Weights of a small transformer language model: vocabulary 2750.
MLP neurons of a small language model. Each row is named by its layer, matrix (up: input weights) and neuron, and shows model dimensions 48-175. Each number is 500 + 40 x the weight over its row's rms, rounded and kept within 0 to 999. Numbers have three digits each.
After each neuron's rows, "fires after" lists the tokens most often just before its 100 highest values on Wikipedia text that the model never trained on. A number after a token or word is its count.

L2.up55:546576532455581483518516536427470461464570443524508520482514509450503565506479523554465501525527552492558562488504509580513469463574538453590470511525514517440502493536448539451454467501471506513497479586454446523490473523442508543547467482502542517467443539479560555441502562503591501493474453514462458489527514522550487482462474573381428496560447541508541469534533499459487464468506
fires after: "B" 19, " B" 14, "A" 6, " V" 6, "E" 5, "P" 5

L8.up452:516514437462472474495522515547486415525481512574478490454525542519470468512506455536492524516546419496514499450464469495494555512507507513546463463459552504447519426516626462579420430482485475469460470486520455472520553487479466482489443558547489493434555441568495557569469459536565563570487585473471537488523547448516542509482488461498455512566592531490515447465531436528559467496452
fires after: " " 48, " th" 4, " ag" 4

L2.up362:613403491543505548487476439476521466486504548469468537479480555524519501431477448523479441472462516490553499517508508487492423485509566524508544507497494553517506528523483451526462541489461530530544478480480475432531490556510557466547465490523526555474544493521496579497425548483534484452479479512488487418468392568444523544440469556501415503452565408533492455508532489587474533527502
fires after: " H" 53, " h" 15, " l" 7, " g" 4, " Mo" 4

L5.up514:520492498480508502466549528502523498509447571522462502474493454522531576465532577546498515469455477449539552429507470508432485468448473514489489586444471471560460485516491469569561462558448513538444555482467515509513457534477574526523504561529534467453518409490471489515490453509487505527516465516469497518554437528486522531473494489555528488435492461454583506447498522534507534466480
fires after: " F" 19, " B" 14, "ig" 5, " f" 5, " On" 4, " O" 4

L4.up182:523546487547482585522561480476497532484450528501465489563451435461522489561544541483528482503513457433562539542566510507559553457497516546392513452496479474503521526543429425484532508472556517533527493509527518482523528520496483566454535523562497472462472521525495513505467518454486567463475471536515487529531536601504493457561442484508503467482550505555499540517507448539477540469521
fires after: ":" 53, "-" 11, " \"" 7, "," 6, "==" 5, " p" 4

L3.up862:545526460517436484527470472507495511450541490470535504489535452515488512536492503473575549491486508519541494420479442497500532540444508530419559593510518481547537411507467460557531419519583520505589534527542531491547509472522535495436470535492511504557417478476497477483539542508541524502494505561582475473517475518465460482544421497460437449498548549534547453507582458576464502563470
fires after: " (" 30, " \"" 19, " " 16, "-" 10, " '" 6, "/" 5

L2.up193:525484460486539515489449404525456488493558454532542475525511534463481501446505492484545496551467483506547453508491518453473537455507519563502515421478561455545424526518494425523529556513505611502499478515434507514556487525523560491535498502508564502532500490496568490529565490450574519530458499559447480528461510554492437506493547447465519493522455437471538453483510478524458403494501
fires after: " p" 14, " B" 13, " b" 9, " M" 6, " P" 5, " m" 4

L4.up972:548513434486504538515473554511452504488503509499478535475431491521480557521563509486487462524477421550546533458403515502524491456540585536513617525540461561533518466441483496520479487530440487478502514476498494457494425485434477443475475454498492507543500527561545506439464479504534567546530483594482498515540518583517475458470526490520448447445508496432458478464564540490464541462546
fires after: " " 34, " Ch" 7, " Co" 5, "inc" 5

L3.up556:505474471425438451515515564558544489501455484481438499479480546560522520402588484493416506523445473518551497459502450526477477425425481572498469429585479488496454457496559477473558505616465549484480510510475505439555454493435492474537537455512424423477510505491511491485415507484533512526463517586503539528523533502523479482562537485528468518505570511503481489450537427518539510505506
fires after: " " 63, " H" 7

L8.up170:434443512532543561500504513502481554444503379545547575457508484502504548565515509412552486503550483399468496480510551449515501560577505513460530506493490556444523457488559418520530501506540569515490469522583503458449510515518484498418509582526523482407527485527515486490484512420524490496451443497551534444567516436422430541483443511500526439507473465534488543461478564520536533501569
fires after: "." 34, "-" 11, "A" 5, "I" 4, "l" 4

L2.up49:486475499512534491471480461486505523520521445548482504514502487459464472534479559491402541502499485451527489422474492535519500518479528444483497432502546450508539478491493531520519549579447497561570544487540472549476507503495454518486500447521418496575544496488492494557478505499548495468509509569517495508461516578527514461472564498458533429560425523407562503440438530519517499442483
fires after: " v" 34, " V" 8, " B" 8, " " 5

L2.up660:479541476506548535489576527519450517517539515474436551458580462497422487495489573481449452517461513507401521501500538506543518563523517456489492471528493581494542488535564513528504537505481534476501497510504512580524447486498484538578514533528510424424540506446465542501487482520538489435505502475450501471472493516519501508474512487466469470491499495479521483493469452482527546491480
fires after: " imp" 15, " P" 15, " I" 13, "p" 7, " p" 5

L3.up215:493524445524512508515460479510513538503517472542460559547497500491523556433542579472489492560542469483555463457509516488518505486464515525474552487478488493432527508529455453526547529550466508428556490525449548497542518388513455505500466518568545446429563515494525466540504494486491454497433422491464534481509485548517494504598483574447537506492472541446584469494569453570490480532490
fires after: " B" 22, " b" 17, " un" 6, " C" 6, " p" 5, " P" 5

L2.up584:486473442487511456508599495441484549507494505522527515480468531537413542552535454537490501494501471454503480497524553520583487449502472535507419538509507490435495426555582433539505513434493500580519541511487521537580480497563487549572523486514568505436517533507464485522466562496529413516464494549451454575458437479536487497426443459543500465549501481501410529525461472535517507455461
fires after: " m" 19, " p" 14, " M" 13, "b" 7, " Sp" 5, "p" 4

L2.up750:528486551435550549552594471434462490457513505543441466505553460480523546565503525429427518521522504541482509520451488495513508555513499485490495484409423547444451479467514536508536462555572618528472518483501477494541516516502499447531489477507526538416480444583516440571465507519498600460482480455555552464540459469456459513581490415523487467524602505595535484401478479564459467505505
fires after: " go" 16, " Se" 8, " tra" 8, " De" 6, " do" 6, " se" 6

L3.up823:489461523519505525478524523586585565552467450452504576519555472505519449456523565466519481520446493546536479486527460601496528523481486532515422528476468466491487474485603486506554473540520470492460489411504457411532452512489480592434480464580522513523510482515454504440432536500535506436464499531512473506415550493512516462453538533526456481473604480587531470462509448514510494500530
fires after: " (" 49, " " 11, "ement" 4, "-" 4

L3.up209:479503457486479472526471502503491500478500497506586490457552550556505530491547429488510525543388486490549567540626512524467438552525537512554485543504580554503505530498503401528434512534474538468501430511462557440475508467533514475453518509540543489496513522485495501545518478466510411471417577551447484474510493471441511499539423485503419555448484458456463466504523540600541574524495
fires after: " g" 19, " b" 18, " k" 14, " w" 8, " h" 7, " m" 5

L2.up542:512509550492466495495479459622503511481532527463533475491537459483524455565466566469525434535498495547486472470469589438523484554506566547533525533514437515465411503564512491547583423417516563549478480478540507536487480447532522420509481462485495562509466467504534529494549529436515502516451480525603506512474530542507485574550536455444516514506509406507491496523579461545444454471552
fires after: " m" 16, " M" 10, " Pl" 9, "qu" 7, " comp" 7, "|---|---|---|---" 6

L3.up640:473532459411516567442505548552532560549423422464450498508449477558460494523493506435449516529431486505553500533483528488563542530487468508521439459517458522493510496513451490522499576523530491471518450506485554510480512489448535540445500600574540596472486491534550432518522439471441480489535508553445439461490514556477458454499511456493540540513500496493514439541542477545555443495565
fires after: "." 39, "F" 7, " B" 6, " L" 4, " f" 4

L2.up357:462506501529487550518558483408584519433547421496568513523489562520497540390482547536556455513519428525497456502503533500497512446511471527484538435492420489466478575454528483571542511480473550576559489519490509468493511521514537490533471411507460466583480459540520547476570521558553485540438496549503545554531519499530433438471513470531503454358473439498557539506479478529513493475565
fires after: " St" 26, " j" 9, " sing" 7, " st" 7, " Cap" 7, " J" 6

L4.up330:498567449536561536542480579506503589516511506576565442490494455512497552450504467547512537477512514451506497463514516533510435466511462456517557506472570484487523577503461422435530505526484486439501441489490500605451470489451463483447419467556543490469458531510469490556544546493477526564461522583504511487463458484512500449499487451477496557371472514479462417460465499535591456461461
fires after: " b" 22, " k" 13, " found" 8, " w" 7

L2.up74:491443517479483556532537544568525558467464442559552467458527487509497490467491499519459568446500425505428498456543505433555549525605550519457502563580511539510567527496514531490548500462530509428486513415446490486490457464509444447371470558557563460503522487490493518545466554491580487464483443439555478560411508500482522489536503551530463537508510403468479530535442552586560445552527
fires after: "." 27, "-" 13, " (" 6, "-b" 5, " dist" 5, " t" 4

L5.up912:533547509562562532526486567463531461499482467472599467435551482474506512438421474455531520528499450563603446560501505542480539395552548484433488552515465494438481503469430517490543488441438427540560484601448541541513539541477493437502541469504514553475459500488557526514525512544517500461543458527518498505471506504545450551529486528515505448507473445545508563500471614530429445492519
fires after: "," 45, " St" 10, "w" 8, ")," 5, " J" 4, "W" 4

L2.up757:542509539494529520488443489473513484479562431593569438478431486516468485443528515570456594506501484500442451513496460505448510539488505524500456553506540529559534446505544439544396480494480551450535466558530449562497491482507535470518502542503563576548476498493515444509511512399523515552464502516526448537460453474488497496536553531505419492419541502403508493499453490434505432538478
fires after: " b" 19, " B" 16, " m" 16, "B" 6, " gr" 5, " c" 5

L4.up665:553516509558513507467471591534480507522550485557490501587534573547475502489498464495506514432485529481507458479532530508514508541459467534498464457526481536480516561483510501521555485487530493521533479564502514442433508494517547484483543590511592432514421494517410517527562495496473496470526537556530477438492478503483480495472522483547485557469539410473510397495531460574544507474560
fires after: " to" 35, " help" 11, "he" 6

L4.up341:586502530450414468461542476518561536430487490510495469475491595439473561570518517549509475555477585529510536485477551490516465506506551435522475495455547607475519492492554529535476525482543456497505547504522508506425466441443517495496516516500522574401469441524459505480488545495537529531523473498509456489427469559425480525475560462411414540483534494494511461484474522549551481504550
fires after: " F" 17, " Sc" 11, " f" 11, " sc" 10, " l" 9, " T" 6

L3.up984:470545484449577515516527562464523535540468487527467471495507479617433461489469430395461440503517477551524498463538512501580568567422497495553492461562473436521552452426515479508504505509513463468518512478520545446505501471565506552443456524533501527520460490510542506521538424515478497461456524482455450490481551527486452463512525427514559468597485511532445536469583527448550578481504
fires after: "." 34, "==" 11, "-" 5

L3.up889:524490484458512564492499541484413526501460463441507487488412446467490541466545551527439455432480503511470430538565523450497472538515545560502528471500474455456465489538509439414555495499496488560504464467489465479553484462499476477462513553487512495483491621513541499496472449532541576530496438477476524482512569503533505499512488483523488523457535529559493560459503466483532518450563
fires after: "," 39, "." 14, "4" 5, "6" 5, ":" 4, "3" 4

L2.up967:513524481502477507465499496460446496477498483480544489531526486421423501518513558451492485493466505542538494520479542603516544516508500562430573468547504530511544490579442491517503480537526574478473520439461569512479449498493477453499464482477500536446493498513512505593496460485526507512491476513482498427494498546514471531545514440482478457460482487381559473512465498516503510424471
fires after: " b" 31, " m" 13, " B" 9, " re" 7, " M" 6, "_{" 4

L2.up714:446429440493436518465487520475483531477529495443450458502526550489444557517479557508474460536502531480528604484477508508452504528462494500549459557508568460508578467515527462496458496506445499487495457567461462496485530440455483484485538487546474528487497551516553484549496498521493490476503439499452445475511497513452467540458563522489453581486501457561418526453478490473497534545517
fires after: " f" 18, "F" 12, " F" 11, " S" 11, " m" 8, "f" 6

L3.up375:425517526440508488477471498479530515507394523581504455482548453551475503545558490490493466515475472473480456498501506431501570489418563476490389512589540491501525468474419496483575559554470450564497522467504499490538463502536490563451450528462493465448534515461504480545568567460486452478474499508506538463531472534510487466431510496537426496488462507544485482545570509546527553477503
fires after: "." 33, " F" 8, " S" 6, " M" 4

L3.up194:468515452525503541495457516568449484489517458458531436465534451473494491481483495487559468536533528530491477449533529549496488527485461487468513522512468545440487491505468404469588456516471542467478522511514462458508468460482522540460516520518528425466503488518547458462482535467541535454527519559504438466483496492464520507498428549429465445552581511568458502463491521499523536597525
fires after: "-" 64, "/" 6, "ug" 4

L2.up695:500491508500487489428533471442500454443487476449514596442530597498469524479510457491543551466503459469554501466507498446525520525511468528448498526504552551477553520477559393491494523440563523446475459498531428580459479470571489494510468496468453543478522505540498542488501537481523464524493508449432488494480480546514505509456482475470605423508482401527501566467467458504515570475603
fires after: " m" 36, " p" 14, "M" 8, "-m" 4

L4.up703:509565544431563507472522507468550537553515513511480490492490511475448466460482473538466458426465492552501496501516460599445536529528502467508430479514517459519487493522509515521504497577400493536497490549538555537556527487406492524617523466497557432497490530526535416468584477547511484496436526541488533404444494549569451474490456561495488481625530533528524479532479486474504489510511
fires after: " B" 44, "B" 8, " Ar" 6, "a" 5, " V" 5, "ur" 4

L2.up813:470543488478553511459561472475579539521419498473482500514619548461479586476499594521493461597523405523564525464498496512503488444538502497487526493505535440484435503517475459555505578452442521549484428459448589488493507519428537518490465481516527553399517468549539492482366517518478439473427577521474497458566497537524539477521411452525522528481482456562480499471543496514476499508519
fires after: " S" 35, " s" 20, " Des" 9, "S" 5, " F" 5, " f" 5

L4.up247:547459518486545465456444438455531466504478577583500477553497511531485554620568503538479485519577472545555465580438450511505568490456521501440500440474503516454438514528506516558480456492440504590549533452521545518526551530531540552448493531504540466480441540509534488540556544475443553484536470527493499507520488507513438510402525484569516514460448494495431502495559490454487484532532
fires after: " M" 44, " W" 15, " N" 8, "M" 4, " F" 4

L2.up959:527536493512535444490506487497513456505524484563508477493488480443500546455542451491490516536495497509575497449534550541545485547530485528558481396467485443440527539571439509468492474554409499507524526529492507505470519538550548492512470444508509506509471528523527492573540508496411445530537517506502483474487510513503398447509570506475550466481405500511474602440520503578449502497532
fires after: " B" 25, " J" 17, " v" 9, " Cap" 8, " V" 7, " Jo" 5

L3.up48:466485522449554558433501488432492491454482548427499525445583517437472525570570493537489452543561516505520541475517510506460438492460569493443586506532528550520538487473458445504473476478463496508492433509477560527537496490512553534459484434578471461426493447563494507483530554450520383502514477499482486558381527479428479485496507525435424512461480436420557498471536468521485567522504
fires after: " p" 26, " m" 11, " g" 9, " sh" 6, " h" 6, " c" 4